From a checkpoint of a small transformer trained on Wikipedia: tied embeddings.
MLP neurons of a small language model. Each row is named by its layer, matrix (up: input weights; down: output weights) and neuron, and shows model dimensions 325-420. Each number is 500 + 25 x the weight over its row's rms, rounded and kept within 0 to 999. Numbers have three digits each.
A block is one neuron, or neurons of one layer that tend to fire together. Before each block is what it responds to, as a language model described it from the Wikipedia text at the highest values.

Description: Wiki section-heading closers
L4.up40:471541495492495481542517491546480556476482486511509530506482465491514478531504466473453509549490501513499516481528516510487496511465531495505517491524540457501512523474516461478460501519575548501444524496511500529498530474496498483514467520502505485502495513528505527512496521550523521468
L4.down40:530452501499510487490502518512483485477482516518477511518476525455499508492493509531489462488518461507462501509519483524506498510518479457509410548500507469486536476464461550511520552508457525518525497502546481431545518508520452562519532485483496475450467480438415507518478520491502474526
L4.up354:486525514508506480540493524496535532480497505510517480454495526539501488539513482480487472527488507493493506468575494502504485496480453486516508467530460469491520487519499532508505473536526527505469558469543500539504526453473477496518517502490523506499533526478497496481484523476509488490
L4.down354:508494544472474548507488514511513478487468541514522472479482565474527501562535498504477470510478536503486492474538479488474481473494511490519494532519494519481541520525517469509536560519478504531462512504508495542565500509478478547514505553533490479465555499466416488499465503482498481485
L4.up1312:494497466498485519531521487450528475513507526512538481506501472526523533495495450477481515469489472491524479504534506518549498489497474529508505510473536476512494479512516505495460439516523493521460551485491544513497462543489525471483527527515517481519529508537494490470502496528538536464
L4.down1312:490506500518512531476517475527509503529462508504541519485439501483503514509506502512489501490467480489519507495488479465509515499502453495492514506473518432516493495466497520513485500538492527542506501486520496522525510482512497477506501480514488482506480524477371502440475498517521482481
L4.up2390:543472502507496482494498485490502509552485516508501489493519537550496509502522475479507495524473467534486496452544503472539476481497492550479510481509492472524522527460472517524463488546511467530481510547510491507543522486466544512470509482521507494488475472515481532493467507510506517467
L4.down2390:502532485534478553467510514501486512513502480527482533495475569485472501499467518508461493494504477427528490491483481497501534500512558529501488520482490472513456520474470507482462491542497470536495517487491490501472499519510514510482516531531519451494518494510452514468529503525531512497

Description: Idiom second words
L4.up202:488506473466510508534488509462470506486493488519507497474522481479455509544453518480476537470490476521501515501495476531492530525516461457471482516481498515523497535481492493544489511483474486501491567500494506478487512496481540515494483460506510491500499519509540476458462492449497529507
L4.down202:471509471462461417530481497509522470568561528488482532483511542489469500511505483491487522474491471549496505538500482510496541492538535489476516465545546514519508532509486493507498434522485517483516543516433486500439492493504527514485475501512478489458503447542512475488471459503501528510
L4.up905:500522509523533475497517459471525463500471529535519520509496506511521478528469519493476528525548486485514464519518462524484535464459504536521471540497518493497494470506489504532479490492520522532517536456528503466450518548453491525478471462519548520500493484481501504516491477518492514507
L4.down905:483493463517530515464506471560502520518529534465492514503490480538489449520498528503521487499505470476505491514524512480515477494511513486517476493521546486543511506509543511521510511505501522498519539507461489479468522500509527503494504556529477474451461559497535481493517465545543511524
L4.up2027:472465537515508504531466517484492514541477490472494520502465516563479508531505525476462488543529471513492480498516471561502529468522506499483509495472479494495470476527502472499517520502503496478559568537500520534424500470447584471526491501535518450475504501509494511541536514502538507477
L4.down2027:501479501472557475479507542524480541513456520511474499507511520527509526486546493479455496468528542508505504489561481480512540442498518524468478550502483497513471489517503500492539463521461471507474486461498506490495500503497522515502505495537506484470503540507402491505527468484513534483
L4.up2315:488496497502506503501502519523492489519467514498465484470487486473485488502493528498511537526552518480500523468535492535508541482512487462473452467483499494517453506476508478522514474522490534469494510493486527520542525537436522527509492518550457493490496507512488486467483474500502536518
L4.down2315:504501452489518454483493492488528488539498504524455493488541514512535526487483490522507456503505484517533483439509485492529513495547498484502469575512512539536474516458541497465523496477513511499509440465491507457475564536503494498463513524544488528517496501479524522498522494508545490488

Description: Field words ending names
L4.up676:546521493502498470499446511500492529464492477488469526475484520544497521515510523494504509492511480524513476508496516527513501556530486526499508492492476495487492499510466491497489504519470467481507526477465480484466497537540500485500490482483522514503526473496540489492494489542488505517
L4.down676:511538496496512533488479491448459513471485552466519531502484504546481453487497511514459498476510469479477550477514501522530513527524522509466511511459490506527476485491499476486498517515507525537497453503489527503483516520522535494489482474504554527557488488510511431497494490529494522539
L4.up926:483501482471506446505500530497496556499480460504455466470495501484446540519489501474491513512481540498520472505507479469470495520485458456499517530518470451465495491528461502504527471463469509532523507483517512522486512511449479502537510473530477489536494541479502544513504514488512516488
L4.down926:508467521474467467465468490511494517466448454472502518490491514463493509480514562528477504540493496500529542457488508504466516505499488501523520498495491475481496484509492498491446524460483463541486486495554519466484484498498519538483469479476497548504515521459505485520513525496510476480
L4.up1485:480552500456529503492495521522514535495495500534503498458508450469476506479444499461495487481449538537497508522471494516546494499517550521486548472490518521529493508505432507511475476463491491515470496488477494441501504516474516478497491540476502525498499479505503540491469497527540550470
L4.down1485:453519490527530534454496522492520503487494534474486479475472479509491492501512503489503492491489537494537470473528507530474488518536477528531516529526515470496526505550483489502468527462509474526523497489478519463512508520481534475504457515500481481511488470469506503492569519518537485497
L4.up1932:487491501498553502499510475513514500515543517486486533484530475505481512500511526473509474515506539519511509535515491545516504466500533485539470489507489498530500554458484506489511528466504479511535541463451530514490523519498524472507521523520471547501527539482501540504451502496536527507
L4.down1932:487523475525521530522529499459501524456496514500450487441512465456503527504523493541495472511496493513535469533518505491512507474523460459533517517488504436527509533516498527500443519496478463464512502519460496488491462494501535471469475514481554488487538521533543496468465442520479496487

Description: Zero cells in stat tables
L7.up692:470563523445540505501475531477508506461510476533431487466510501495493533524490504481467500546498581507527493510525516508514498498494529513507523500490486501469517464477474534465474497513523491469492481480485465517501479482483518517477492473515540474531485489525493472485499508483514521516
L7.down692:459512480431506494478466485485509522499489515489482528527488459503445512456495469549468456457540531497503480525449487498458502500486558476516506505517502508489491495515519508499455470482515494525480490473445538473487474521486504524521507529519506500474490521479433505518505509503508519482
L7.up909:521517514516542465525455496543534502504473509496525492457475484532490493490478513499508489521510523478467512476494531468502454507495488524515537492467486473495504460446527480482513494488538481542498482448489542537497495476499509452494535483525486471442548510490493532511464525480477486443
L7.down909:454544512484505509536462488472553526520519513481479544504514472533484544479509476519534530481486478466461505479481502503554500523506498534482476505471502472486482503479485500483489485535490491464512476488474541459448482501507449447472504501505506536443463516513530476524509499546459502492
L7.up2122:549463501447550473485494518514503496484448523540472527438491509528523532516501494449492501500490494477514527468455512502501510494501544479508526462490502515518484500464522527469524466558504480470516530521506516500483492486496464507498546442534488487513525519538552480490507495522472555494
L7.down2122:512519488511471493478474487523480500491482474510495531484509455470518496451525493506540477511565468497477482532463485537486501550496515535503482486520508497478502501465503531546460493509516530468505508469475479506509520540519471477508510512455487475507473490520544483484478541529506517544
L7.up2135:466493523518522562494467493467504519501479508465455542549527496506521491493518537513484499483535517540497537508532485521493465489494532486477515454505497512479463510483484496536480470510484537543522516498497523502522459503533514500461454481530512508476492512527513493460476493499528487491
L7.down2135:520491518494500468477507485502489463482501526476540502474495540536493509423528486519453501498506529502504526505486486494532485522467492485514466497541492488553533461476501501486508486519508534517459476528471471480514474497481512526483539515459506513500485500513520496528531481508429480500

Description: Academic degree fields
L11.up1139:496527513487505494471445478477497508518502485507478499502501432491522496535525484540495497491550528472505490473521482526528454474506475488476490500552504533519539530491506514490476462514516535511473503503480521474526531532519537484537549479517516538535480490504488535493528490488496514507
L11.down1139:504497458530458494492483514507488487541500538512506541497471563479472490487485483495448552501532492510535540495510516535513491519498471528514454533512494462496494537493494541496499548521488508491483525473474495489477528486511508485476511516516514517496481491521492452458507495513487428502

Description: Negation word "not"
L7.up967:511528520512518488456509522538481468491460535491503477494472453551541465462495514516447475512496503493518540463512503469543460519494507542549493512478525451543496506467520494452460499503525476553451502500510519481482474521509542507491504482486568490521480478547535502539555498517526484519
L7.down967:493540536468472503465541537515492537537522474473508473502521505492467506492511484518496494505512554486554526520523501545475573493481565499513459522555531478467495473535516479512536460493536483542514523488503550500515518539524476480503486565466476495529496521526476484477498527469489489514
L7.up1058:521501522479549516517513482506508484488504523536486476483496494499509498513479506531478514503482492511522552468479503471513503511511519490486484489511509491516475479471451520520494483512466510535527484460449547495522537461517544517548497524532516458522527477521525478487526523440509525518
L7.down1058:513478492513502522504503471491484507521535503523513496496438502484507522516477469522455525544545518488500540520497465513504524499481476525506453496523501499542491495495426481500509503516515471485492473499481491492524535508512491517495491469571485519501514481497427515506530510478506528486
L7.up1417:510471506527525521513485456508519500514548503557516491504469464530494534481507521496487506468485498450489522474484455477539468516486555429498482521508424504540505488520519496506453471532547493494496505480520496465476479480508543468439513517512518512497513483558542506503505498488528483489
L7.down1417:448495479531533489481478459498505525483465487489516467479521496500488486491451511534504505493491506529524532461509518505507456487483539538498535484500499470527531505494533484496512519489479520547528506435531448473503505514514517547479480528516502506454524477526504525493483530522505479501
L7.up2458:509475482496498501444476465472492514485466488456570469486486475538531442505491494536495479499522493554462522503495506550546488518486506518474538499515522528531492481472544473517485475537503491535485514475495473520490467478525527501496534493512545519488479482542492500517534525529505463492
L7.down2458:514480456464440553562466482507505508558494464491511527493503492507530514501477473506499486501504502536487487515507474506467492489508495523477517520530491512510520480506437526523493529509488471475502511491464505492509500492479502469458511499552518513493509512487527478481546454484517470473

Description: Start of titles and ranking phrases
L7.up715:526502508470480509540508485534499528519478529541492517515507501531495489526546518502464515525475470518480549482515508490514495560500500533508495454502443471473442514446513449527471476517521547508505494497506522497488504516465538512504452481524511439461493492545542469477491508499452543471
L7.down715:488482514527489521449528510494495468484480459508505529494498507506493490509456483546528522440527498487509449512498527478502514499498512525506493486518483452501530516475539527508486506522452454521515551514517511497524491502552489476538511531485484495458471469452482556489518521520502495511
L7.up730:502541505512516463449467504507480535469498479512481503519508494534476496528507493537453487472484523499441526495496495457532516489515474476492495464511456497532491492452499544479490475521501494538492512499481454457515462514498530482517507457489503498521500521511503508508521504471527521520
L7.down730:484530452515499501544518521528563531517492496515522493538493528501496506512465483552418510529533505452485508512468535519508485471494530515468486488484474519529504474474521492486525507462488515524512477497565519504464524493538503457485498494509476505509464489468490478541465489503502515489
L7.up1317:468507522489476524502494538527462472518487507506489484521529539511482504493461487489469481526512501469498541505492490492549504538534505481484520546514511453551470523485500513488489503519502487546453534543469473510501525521516509519474458465490537516503503485538488476521449535526498543477
L7.down1317:465515511493484498498536514505518497450502530481513553553508507526496486501470474484429459495513523533530505475507501487537524506526470564507479468491489491502500510526505527486499501506465485483518509478472479489530515474511473513496524472511505508527453533469425460534526493533516524456
L7.up1515:555500490488503525470495513553504496510489511514504478463507497516485514483515538561469509536529473514503513447522536530515491501534456526463456470518477505497487511454461460512484489521525489490499474489484487498441512522496524491487469465475489490475485478478528454491486497525544495504
L7.down1515:508481467484510490477521481509523490485512453429543478471528447499487516506481496495511516521532528481472471525518500527464516490513459483496484519525500491462515503496509512474477455491481527510466499503492500496527527519543510500522515503487503493504476511516485468495538515441484496462

Description: Table cell starts
L11.up2094:533489509476502558504545502524486471504442494492495491442500478532496483505526483439490507535518483502500450448479547486523497544496487499491476465464507516475499460475423513518517457541509550583481483503520503513488509509528532461541503492532501550487501486504523467478519511523479481526
L11.down2094:518495513528507517512486496500459547475459514496513521550505440514544513495520525513464505462536481532480532486481480508535509547506501490530506503516471523486517504495512500462486484543496524495518525521515532511520510514504494485477497514491531490477478474516511487492473543496505496502

Description: Comparative and degree words
L11.up437:453518504489457506486494500528514570461534495531492451477509512506505495543509523516480447493510529489476524504513509465497496532479518478524445495527453529517478520505492544500474532518515495513495495488467469526488490550502537501454470477520511514507509508501500467490539511470559499512
L11.down437:484507478521533520547516504489561482513447493466524508473522490487462480451568565507541475534512488540492494516509477442504487523510490513478500498484499438485555492484537494518477474492502504500517488496504488469521517512470479499477489484515515454524550518526517544491555496502486511483

Description: Creation and launch verbs
L11.up1236:492490499514529485480515549473477510456478471485507436511487455495537461483521520489484504564503489530493528483458493461504501503533477503491515543498464493499550493456497520439476502530515529495466523472461524512511484527490499501506474498483540499517516546533501511452477504560501532487
L11.down1236:535475498486504513474489476496505468478512502531499491525501490517495494513502517516539494490452471468486489536511507505541482505488527477512511489480555496516571452525463502510494503516488474467512526516504467529487456515495490528508505475479500501440485511524494468573495456486535553521

Description: Passive past participles
L4.up1175:519465543492517476497506494487491517501476529487512505465520503545508489493556507502485498487464476506526529461512487460501486485493523483486502494494462512487477518479503484514459474565518477451455507513524548536462484510487513493462570489490508489494508466491548508521501486493535501485
L4.down1175:521487580497497495509505499510490470448509465449506519524514481545496498456485482498491482500561518523505478517520499498522488511525463483489491485513500516499519529480511479514504519517514472464484520484507471487453556496531492496491471539477481506474498535474508496457488464499540490502
L4.up1910:488520484490499511544509490475472483522518477490476533546497473507503507502482509470453486446464524505466539448558482502524470522470511447488520489510465515491464506480561498500485500554526500472503484509499493497489520479470534514486447479501509526535515498550519518512455543482499512535
L4.down1910:537478540484525465498474503461515480480532483511509480496487477506459494503452543490496485519507494480508476482492488512521504464489492481450481542507491527468521494500515529511474459536503488499538493495530492507484563495482487487499464524535484529488526534406528549496509522485512492499
L4.up2009:521472480468523480523506495463504556534512424524495482477543457506511508519535522505467528485513513493483532469531518475473491525511548471520495506494480480502458527457521487534467501529518485459513546498483519515476504477482469482469520500512466528512475516491462522506499511449520498494
L4.down2009:490466497484469469531531487517474497503531456514487498488504507503486486490490505499481461504522495486540520510489496541543497519544461481527497545495498502462481507465491512499482481515501491480530490436505533470504484497511494453558442545513489533505490544481505552470462514468448523469
L4.up2213:484492471504529505544519516507516530498455493542483508503520507521507517501518514482472490507503497507540518499580493515484483462509501499512507503512447506475516514491534500588476548527524473492483515511550511498467515507471506460528532513496448496459536507500511515507459499474520533502
L4.down2213:487496514539484491490516522473540474497503479454510528476502547536505514484458528503498488545495479494544505479509477456505488479521505535486504509485523487472525512491548499503464543467489499471555501463512461504513505519510501498483475487475503546463467494477572546512499491502558505503

Description: Start of multi-piece words/phrases
L11.up2283:488502460464505492470482436462516494451498520475529516489505509525512535541487547537483511474514521446535528516510485519515467492512545503507534512522424473516498473463495506506494458504508472525493529532530508534496532472484520522545534470508459508530489508527511547509520479508509479496
L11.down2283:525527495496492474493512474476543484480480474513524461489492512475500474517479531479510477528474480494530504514511503520533477532510467508469534535474474507456501540472532554494470501511493482494510495490482481495473514544541494453487498489507491528488491515530526476494500455501498522521

Description: Zero cells in stats tables
L4.up814:525482519517502534532506467515474504486507505451506452498516507520490501504537538536481508505460553472557516494475489489486513529471525501493518479494503524522494476533490509497518481494533477503469505517512540535499517520465535513515488508503492495519521463514476514501508501486520511474
L4.down814:517531497502536496491485465521464506494467512513507505495491490539498485510503481497492517527472519511522502509450525547454514522503514527528534507456511485494528496505511503493514476514488483513467507502537473482493496481482533523462513520512483502540506520477536469527450521489501469463
L4.up2155:528489473517495496493489453487456520496510488497524521507494460546548495536549481480461513534422511522518516518499500540519509514489469479477503500436504528507520467477530549530524502523528481478498532507517542492478461511503504483501510479525486473514477552487492490508493479506492488530
L4.down2155:483476472477471450528473506515522479504490491476543504481505479482482502475502506506493497509501529479512506527523491507483494536488497537547500486502528474476493483468536496545518545517520488496463484517532488560476508506495520469506521510474551453499457521512504485516458509534522507515
L4.up2175:512507519485499526481519485515452495499501500477501545490504517523516468486516539512483503547499474489476529460485485482539477541466504482485508499484495486487509512468523500514472518497535529526522515542502482484462512554523486483480484477502490477475496497507509480480522492503506492497
L4.down2175:523510528490457552498492534481503466456502504493524523505508506508458531518496489492492511521528507467472520491517515519481473527512467505505525546477537529509474477511501485464516488499523531497464482519504524522510524507511518505411523496448471482492478512493523543511508479520495496502
L4.up2212:536519488484451540494479519517506523512494503508556473463458477495530537522529506468485552538504495488478512479468491480539490518492489505476463476493477510451493476492497500515502461496521498486497525507483563514492558463478501535509488500510467492468548491483516517467515538461516536524
L4.down2212:488481514516472512510502480498483496546497472484512523490507486513501489488513471536522515543499478461529516522497497519440501536515458488526460523501492467478478488508484503524503452464516499477495528480510555536497547483499488485475516492521458525460483527502496519520504484463510482561

Description: Mid-name institution words
L7.up271:501507498518514527506508440511529514486500520525538492452436537503499518477486544466472500517500549560512527468474481569518483469473478521520564452521501453457515519508499498462496499504508494496524547481537507486507471475472544482536501450500498494528542481497510474493510471447539539467
L7.down271:516498534517520507480493514541471479528550485506500480478523504493482511484540461485472500475488470477451511453512528501492455526497479484494496550497516520460509460483503480494518536475489508509505485544546487509498510473477482506514497567489528498504528526517523467544485500492497517443
L7.up491:498515500482505525504448510520528541501465507527491512461487499476484527487517527497479495493494501494497551478477546495535501486492516503461520529494466483500468558474513491484510519497493487545522479485507498517507502483481522494532494522468489476502510491527560518513507524481511506481
L7.down491:512517515479500539471493488532542465508521485517490498509513527533540500484533520526474492498487528502527508506504502540488503535514482482453495475503509492519536504470496486483501489503542467479497526525496500534523481486510480518476506492554505490521498485501500489508501538481513494537
L7.up1905:471501512514504489479454461470543516519532463476505486488509513495488529504498504486491496474466496492444490510502537495535492503465436526527502488458503472457496541502539481516522513552512478488501553510513481529512506497494468500503486470473503473515521472546529475553542467523514545466
L7.down1905:484536512502494485490539549513510483485537522518496512525499511504529506529526470461478453488481454474498492488511497466463516517525487512497484537477504517428540498535491498492494508472466554486481495500481490502494479485507479499542471526515486503515494507536545452532490493481539450514
L7.up2145:477508488512491468465449495521489553479523496486479477477513523491527523496498473507481539489497484485504511476464539527494504513488498510516522519486464495552523507525490487475523460483512520492485512508541466481513509482486493523524496494483485481542522515519489556524481501498498538493
L7.down2145:511493475512493494482506524513485460523502526546472494496510548499485471534510508452495503535478466533493516501515499500516478460506478524474479521459509517515448482485481475481540492501531514486491505450450530478530472491492499511502527477527499485504539499511516476480539480494538485521

Description: Noun-phrase modifiers
L11.up2141:523532539496494503545505458528472486561430483511516464479512505499514458538464460486508503489480516483455466523480534547533505508514500529497520517500465512459497503467483496541511492514464535502511521476519528483449513502487513533474494493520524506492525458504494479493496500490491536512
L11.down2141:482543518495507466518515499531521540499473442460465462492520517508490471502503507538506509512500522505478490506483511495532509537486485489464465536519493512475528544488543475523495484507496497496499477535489503525471501449485468536493452481489528498487542486500435497504513507504480493508

Description: Word-start subword fragments
L4.up46:514511500532505495474466467514479449492489538481515505481496488498529493522530485528510504527516469517471535458475520472544496545484531494523495512486490504472509487498519438490530463533521495508489511482456513522505522494526511496523506500515546516520545532523534496512525471491472459518
L4.down46:504475473508519497469481515525490519498476522497521528510494472512524479467461477521488481493509480459552505525533511515514481484491484525529478497483538527516503550496494486534527535518480481500490498460483478475533525476514521554498492499485443517456528545476520493537534495498514463506
L4.up762:531522508481474471512468499490500524536493480504503521468530511513474509494475515475502481541536483477523516531436480508523514489502508471479523471519501511516487502472469512507519481500504498502522478475533470459496501513477515501502476510515500485496535540520517475518463485481508516500
L4.down762:532520477538502521524494454482538527450543500520533504522517477519469496464517489481543456507480525489508504520498492510504534479515485489480520487466508520547494522490533503483522502504473473449527514433532500489488502495468517495467489520488473481515503495464541501541480512524491485453
L4.up1515:536503483507520515525508528512479557500511516461505501506521488536469471500521504476477478483463496542497526507462495528548505553507532523506513464490499526542510530437496479483513504528542489489449526496534528482494503535492547485486494504487471493515527492478489504469499487494514500455
L4.down1515:487538477514521517480562528509484525460511544502528478528477507513520493444537547523461493518516530505493532513517491491504542502488537484542486493517526517474554544506509491519524488502492451498557508503485518516480515526478495507495495487542484512532490485513503493564528505469516469508
L4.up2289:520478496519483497528496512498504544482508500534507477500548488532489435532506486455503481486498482491474540534466458450548469511509492547512456479450483510521499503482493525517480503505513493494506472496530468475510493549511486546516479519496519505525520492513490482505514518535494522480
L4.down2289:498548458494472500469529531462518491458451514482527494536521474545453513516495489517506480485502472458542497513496469464520529504528492519492477510475494467529497509483505528487502525553521458494503512506439513499477498499529528506488503507543526514521477525510544486524515537548493518533

Description: Release-date participles
L7.up175:468508503472510515448562502470506507508495495476505485532478489504510507506530506495470484497495509452491492482501497504512497535459494504453478493489491502505501476527502480545498510476486484496464464519497518526530512523476511530519480455511484512504498466580434491504528539466504537510
L7.down175:541491472488534507551475504539525491480512488505491548466509516486495514475480508521498526527504504497513516467509509467465505500518480521531525497512514493476493510476497493452509515481503493540500533480485501456515484474524491477487511532516498507493485545424516519477484492536501478509
L7.up1157:518528550506507499498499515512552530529467474458499468513543445515535488456499478478481498487529506461531508523524468502483467500516470481472492456493525495491495484464516526508460537492524523524475483488487514522502522480541509457515475511528480506521520500474495507489477528501518509558
L7.down1157:572458513520488481484441499530510489482506500492514487492479554488519477468489523496500499521536525518506502545460514547468510479468491515484538546479466460475518471486536506519509506496492446463508485494516493534499499520543522530492475556507475540507494508517501553525503489484526467507
L7.up1610:515540502436512487489469504481546514476449491491472458495451489528546513480457455446493519504502527497454545451519485502484450506517487504453519535502472507497513483468498495484485477481479516498503457488493502541461493470498513490514530505560489497493471520496523522486525523455539481531
L7.down1610:487525458484560472505486507509545459511450522473500514489487493540490568511532483477535518490470518477494500473509527513512490481548433522515517537497530476477517500503479455468496507515470495499509474479553532508534520485494486521466448459487451523485463532471484540510460528487529479498
L7.up2353:460485526493560501471509506507538516511478485458501504510486484540496503534478491484484475513506520510494544510499479548479514466461528489487496539446496444498490474506532475495443530499508488525511504516513493525497499535486546514502506424512496460510463540524477514512523505469518486500
L7.down2353:469512478531546494481536540431492534468491499503517498518471491489484551477462527525473478499492516509520491495522519540493517517530478507511514539514515522465520492504491491526502526496478492504470481526556443526506482476511513540507487510505490465463518497512535543499509524492467514468